config.toml
num_hidden_layers = 11
init_std_o = 0.0
lr_mult_down = 0.7
max_steps = 7209
MLP neurons of a small language model. Each row is named by its layer, matrix (up: input weights; down: output weights) and neuron, and shows model dimensions 64-191. Each number is 128 + 24 x the weight over its row's rms, rounded and kept within 0 to 255.
Before each neuron's rows, "fires before" lists the tokens most often just after its 100 highest values on Wikipedia text that the model never trained on.

fires before: "s", "ing", "er", ":", "es", " |"
L8.up151 [101 133  89 125 149 173 141 188 127 128 130 136 135 139 123 135 121 120 148 111  95 129 143  83 103 162  86 132 149 163 163 131  94 142 152  79  94 107 138 116 149 173 117 124 144 126  79 104 121 124 135 128 105 108 112 120 145 121 166 145 111 144 204 120 113 139 138 151 127 125 127 111 105 149 107 124 109 108 104 130 129 112 105 127 202 126 116 150 163 170  63 170 182 137 139 137 105 112 143 136 111 117  89 132 143 177  84 142 156 143 174 131 151 106 143 127 102  88 123 110 111 143 152 122 165  94  95 145]
L8.down151 [154 148 103 111 103 130 134 158 142 146 113  86 135  81 117 126 132 118 131 135 132 109 111 118  77 170  80 131 123 128 140 166 143 101 112 128 117 150 152 140 137 120 119 109 117 114  77  93 122  98 117 103  91 128 135 120 102 123 127 137  98 117 158 111 108  81 130 116 145 104 119 133 152 122  84 155 122 111 134 112 120 125 141 162 130 147 152 162 135 139 113  99 133 108 172  92  91 131 136 103 117 142 137 123 151 117 127 165 140 129  98 139 114 175 158 147 148 133  64 141 141 136 128 119 104 137 151 123]

fires before: ".", ",", ")", " and"
L2.up158 [142 127 139 141  85 102 153 106 156 105 105 140 118 138 141 132 136  88 155 116 123 165 171 105 129 136 143 127  92 109 117 134  82  88 142 103 117  87 165  75 146 124 140 119 182  97 104 147 101  91 127 142 157 125 167  98 125 124 141 133 110 171 136 167  92 105 136 151 161 124 139 155 156 120 158 145 147 161 143 112 112 123 131 121 174 128  70  97 122 145 116 130 136 137 171 151 143 186 157 161 123 133 105  79 130 137 140 126 136 147 126 127 128 162 117 120 138 126 132 132 126 124 108 163 121 125  94  99]
L2.down158 [139 123 130 154 153 135 107 131 131 154 100  93 145 111 104 150 125 150 102 151 137  84 135 156  98  85 121 157 149 149 110  76 153 105 123 133 146 127 132 114 145 111 145  84 116 128 118  89 100 177 134 153 117 140 118 119 143 121 199 124 101 172 115 106 122 122 118 185 154 148 177 141 175 126 149 145  98 150  86 118 167 108 137 137 128 157 143  89  61 105 113 100 111 121 133 104 127 112 135 140 103 134 103 151 177 128 112 156 123 159 161 153 164  74 124 148 126 111 131 136 136 113 145 127 134  74 127 126]

fires before: " |", ":", "–"
L4.up443 [ 96 137 130  94 163 122 154 114 102 124 119 146 113 116  91 131 114 168 111 128 126 112 145 145 132 161 190  88 152 112 170 127 125 116 121 106 168  89 120 145 148 131 125 136 131 117 125 171  57 100 137  93 147 107 135 109 183 115 131 139  62 158 130 125 115 161 128 140 101 146 106 119 160 135 131 129 130 116 149 139 116 154 119 144 150 145 118 108 108 186 129 154  67 106 115 103 125 139 114 155 136 112 119 138 118  95 131 100 117 100 114 116 128  89 170 150 131 128 133 138  80 142 129  93 110 148 120  92]
L4.down443 [134 162 158 140 128 102 163 146 140  97  90 112 122 119 136 116 107  88 126 119 128 101 128 189 113 100 120 135 106 177 131 144 142 126 128 154 131 146 111 146 131  99 155  94 111 126  91 114 139  83 123 113 113 119 169 138 108 136  71 137 142  99  92 151 181  77 127 178 134 108 124 124 143  87  98  87 119 137 102 115 113 118 157 135 135 135 167 128 133 105 116 149 119 141 123 156 182  89 134 132 148 132 163 125 108 105 117 120 171 153 148 133 120 183 145 130 113 117 119 118 157 115 140 137 138 109 119 122]

fires before: "0", "1", "9", "2"
L8.up677 [105 144 172 150 139 101 128 127 130 164 100 107 120 149 149  99 130 115 147 127 146 138 128 122 182  99 153 109 111 110 146 144 110 106 101 111 116  94 132 167 118 128 126 116 104 167 152 123 162 140 118 159 147 129 121 124  82 120 138 185 169 131 120  98 142 179 143 169  94 137 155  95 150 133 133 135 156 136 137 110 129 173 118  94 136 153 139 143 124 150 133 129 118 182 105  83 116 131 126 103 172 165 108 117 143  96 110 101 115 114 170 127  98 121 117 153 123 122 141 133 136  71 138 127 138 152 162 112]
L8.down677 [ 97 128 151 135 143 102 135 158 119 146  96 153 110 162 125 167 124 128 118 120 133 145 166 145 102  95 146 134 144 147 156 157 122 117 169 141 127 167 109 164  98 139 148 206 121 112 118 142 157 113 163 179 111 114 101 107 124  97 107 103 124 153 112 104 121 122 145 131 108  69 130 101 124 124 124 152 121  93 129 147 140 130 124 107 108 156 131  84 131  98  82  93 190 154 175 122 180 124 129  96 139 147 167 138 100  88 138 125 136 104 113 106 109 110 103  84 126 150 156 116 139 128 129 134 134 122 143 103]

fires before: ",", "–", ")", " |"
L2.up305 [147 137 125  89 120 133 121 129 123 116  84 139 123 128 141 119 135 102 142 129 111 150 165 148  98 141 124 115 125 120 151 124 130 120 137  63 130 100 144 146 151 120 151 133 102 127 127 126 113 142 152 121 109 116 127 114  64  86 122 128 125 186 120 114 138 151 130 125 111  96 142 125 127 130 142 134 150 168 125 158 146 168 112 119 158 134 121 132 150 109 139 115 132 183 112 164 107 105 133 152 109 107 108  96 133  88 132 152 111 127 115 118 104 146 164 128 120 111 115 140 165 120 130 137 123 118 141 101]
L2.down305 [135 104 139 133 121 111 130 138 116 140 153 148 133 135  96 134 116 125 139 163 140  84 173 122 149 129 107 186 131 101 129 106 186 113  91 159 149 157  86 134 156  95 151 119 144 106 155 147 103 114 125  96  84 102 125 139  84 175 156 133 117 178  63 153  92 113  84 130 143 137 139 111  99 100 143 114 139 172 137 125 148 146 153 123 100 130 108 144 152 143  98 111 128 116 178 118 134  74 167 188  76 148 143 163 123 134 139 142 125 144 141 130 107 150 119  89 151 119 141 141 180 145 135 123 117 116  83 101]

fires before: "8", "9", "0", "3", "7", "4"
L5.up92 [138 136 144  99 133 133 105 158 161 118 117 102 165 102 128  99 109  86 134 136 145 153 148 128 115 129 123 112 115 109 123  84 170 109 160 119  99 138 137 142 109 131  76 158 160 116 130 118 133 154 122 131 132 124 199 148  73  99 151 132 113 111 150 158  87 129 144 122 135 133 151 128 123 178 131 115 141 110 139 156  78 135 128  94 115 148  75 115 152 110 113 128 122 198 151 162 112 127  91 155 113 108 105 109 170 130 133 108 121 107 121 170 116 100 155 147 111 137 135 105 116  85 141  84 130 140 110 103]
L5.down92 [156 123 114 184 151 110 148 124 132 126 112 133 120 124 109 102 131 112 137 131 113 124 104 119  99 143 119 153 126 104  98 103 152 118 166  92 131 130 137 136  94 147 136 139 150 157 148 116 180 118  91 112 180 114 114 118 110 152 116 142 162 141  93 128 138 148 132  88 119  87 168 158 126 116 119 113 103 160 118 130 155 105 134 126 137  63 108 162  99  67 109 111 126 151 109 126 152 130 132 173  98 118 131 181 154 131 169 129 142 143 168 158 124 138  81 159 139 167 122 120 153 108 116 158 126 100 126 142]

fires before: "-", " ", "\n"
L4.up61 [148 174 127 151 162 120 101 137 129 115 129 136 166 138 105 134 137 118 161 153  87 133 127 151 133 196 143 133 115 126 149 154 122 119 127 156 109 105 145 165 109 103 140 167 148 122 167 152 118 113 114  95 147 105 119 165 160 108 126 151 153 117 183 137 112 138 139 100 116 137 135  99 127 145  70 150 113 121  56 139 106 114 110 142 144 114  77  94 136 113 119 180  91 130 116 162 126  82 131 113 139 148 116 109  97  89 157 113 119 104 135 110 150 115 117  92 101 139 172 148 142 143 174 126 107  94 156 182]
L4.down61 [134 106 123 142 133 134 142 140 148 154  99 107 116 158 133  94 103 108 117 126 111 116 128 121 113 122 122 132 176 153  98 115  95 149 127 154 140 124 144  85 154 103 167 180 128 130  91 134 103 137 144 132  96 116 132 122  89  96 120 181 138 112 119 134 106 135 117 169 140  93 109 141 158 147 173  99 129 141 131  92 127 115 155  64 112 126 177 176  91  98 118 116 109 160 156  62 152 137 156 119 141 132 130 160 124 129 159 105 153 138 109 183 103 141 101 126 129 157  94 137 150 149 114 123  89 120 120  87]

fires before: ",", ".", " of", " from", " (", " and"
L4.up699 [144 132 184 140 112 133 167 156 138  86 114 124 131 123 119 103  59 124 159 127 154  89 101 121 142  93 139  78  95 106 123 182 110 127 161 134 157 118 144  70 131 118 140  72 120 115 122 141  86 141 161 113 142  87 131 180 153 137 143 164 146  91 169  68 111 122 101 153 135 129 130 128 144 123 161 168 130 140 152 132 139 126  90 132 109 170  92 149 109 105 118 109 137 131 119  95 151 129 133 137  87  85 156 106 131 131 142 127 142 115 123 100 152 119 118 175 110 138 121 158 104 107 117 134 126 141 127 154]
L4.down699 [106 111 115 119  98 116  67 122 161 135 161 151 104 128 140 129 129 132 138 103 110 128  97 122 111 116 140 136 126 195 135 135 152  91 104  60 131 116  81 123 114 135 130 144 119 140 122  81 138 133 141 140  91 161 113  94 143 141 118 107 130 120 123 122 126 110 124  75 136 128 151 142 171 156 127  99 138 157 149 125  94 143 159 144 139 128 169 142 125 149 164 104 125 148  95 147 105 140 127 120 111 103 129 158 106 150 154 162  55 183 152 110 149  75 109 181 123 135 141 119 133 166 105  93 113 109 127 149]

fires before: " |", "\"", " (", "s"
L8.up28 [101 110  86 107 159 117  92 144 144 167 100 125 125  92 119 136 165 118 111  99 144 153 153 129 110 145 123 141 145 110 103 123 182 112  84 172  89  69 156 154 167 115 167 116 100  92 132 130 100 139 123 127 140 128 112 118 149 154 107 121 107 116  96 104 163 127 141  94  94 109 109 109 103 111 133 128 132 126 123 138 122 112 109 145 112 140  99 142 107 143 101 159 153  60 128 116 161 117 134 111 165 154 133 127 127 167 136 128 140 150 128 155 104 123 127 139 114 122 104 112 169 120  84 124 122  84 108 136]
L8.down28 [ 98 125 129 155 100 154 145 136 167 155 144  82  89 100  98 100 139 136 121 128 141 153 118 178 131 120 165  91 128 134 116  94 153 136 136 151 149 118 142 111 127 119 122 101 131 157  96 132 108  89  89 149 156 117 127 137 144 145 124 149 138 116 116 139 130 119  94 132 143 111 135  98 108  98  91 108 129 158 120 141  70 147 125 145 164 157 134 120 160 132 145 152 123 127 115 118 114 139 117  80 162 115 147 169 159 123 138 117 112  93 123 133 107 110 145 114 162 165 168 131 159 107 119 111 108 140 117 140]

fires before: "\n"
L2.up479 [118 148 110 153 148  95 133 152  96 157 138 126 139 146 132  90 152 126 115 153  91  83 120 149 124 135 158 113  69 138 144 112 127 119 119  89 115 115 111 126 124 109 172 168 136 124 112 139 171 126 140 137 105 111 161 120  90  98 122 146 136 138 154 115  83  87 121  92 114 134 151 134 107 118 112 135 144 102 124 127 100 178 137 152 132  96 129 167 163 161 170 148 118 126 106 155 126  83 123 110 113 136 142 110 130 136 117 160  79 154 162 151 122 155 154  95 126 152 126 186 144 160 145 142 153 133 136 135]
L2.down479 [ 96 130 181 130 167 146 140 138 121 110 138 122 166 138 116 130 137 150 153 114 144  71 161  88 104 129 135 124 101 174  90 106 124 121 121 120 140 107 145 104 142 132 109 173 112 116 143 107 130 134 114 136 168 129 117 120  97 128 163 117 131 113 124 130 114 158 139 171 174 130 155 165 106 107 145 107 106  69 107 106 109 106  89 107 136 125 120 112 142 114 133 133 128 129 133 143 154 139 169 143 128 110 132 119 190 128  92 115 129 122 137 116 122 137  88 107 124 118 122 145 136  90 137 174 102  88 103 130]

fires before: "5", "0", "3", "2", "1", "4"
L4.up385 [136  96 117 117 130  93 149 133  91 160 128 145 145 153 155 171 148 125 138 118 166 125 125 135 147 117  77 111 131 105  94 108 128 159 137 165 123 153 130 101 130 129 131 166 109 153 140 146 131 109 141 150 132 110 152 124 139 128 139 120 149 120 101  87 172 126 154 161 139 112 137 143  97 172 148 109  96 150 126 144  91 158 129 100 137 173  96 149 159 109 134 134 150 152 183 131 156 123  89 131 148 128 106 153 104 124 146 108 150 130 115 142 147 157 120 141 135 106 171 153 117 117  93 147 112 178 148 114]
L4.down385 [148 126  63 136 149 108 159 156  93  76 119 129 141 145  95 163 115 132  97 116 117  89 160 149 121 119 163 170 124 100 128 169 135 164 153 128  76 134 105 122 113  79  73 155 104 165 131 126 163 104 109 109 156 116 119 129 148 129 111 158 160 131 132 161  91 132 121 122 138  83 142 134 108 147 116 129 121 153 143 101 121 158 114 141 125 103  99 136 115  88 119 156 140 114 152 125 137 150 122 131 131 114 123 166  80 120 115 154 113 143 169 121 102 137 143 103 125 124 153 137 148 140  95 132 137 183 120 117]

fires before: "\n"
L5.up293 [121 115 119  99 134 107 131 147 149 162 109 132 141 180 158 146 107 117 134 126  97 123 150 105  88 109 135 133 139 105 126 140 116 157 120 143 118 108 116 138 126 138 154 135 112  89 121 141 120 145 135 154  97 139 151 120  81 120  83 149 107 130 133 114 124 104 125  96  98 122 137 138 163  81 131 131 132  91  85 135 128 182 130 160  82 141 177 147 155 105 134 142 110 101 138  86 124 132 129 182  81  95 114 120 132 149  92 127 164 150  91 137 117 102 130 129 150 107 117 123 133 115 108 137  77 110 142 159]
L5.down293 [129 164 160 139 153 122 127 146 132 103 128 157 154 149 112  94 132 123 161 152 134  66 145  61 134 110 124 115 115 117 119 157 112 150 117 158  94 110 112  99 110 152  84 107 113 106 161 169 110 136 129  87  85 141 134 152 142 163 106 174 131 123 169 125 142 136 101 123 146 120 137 124 146 127 187 139 106 103 124  72 106  90 104 123 158 112  73 128 159 127 125 128 133 121 156 162 133 141 155 122 135 108 119 139 131 173 144 136 114 111 128 131  60 121 115 152 136 137 152 122 148 146 183 110  77 101 114 137]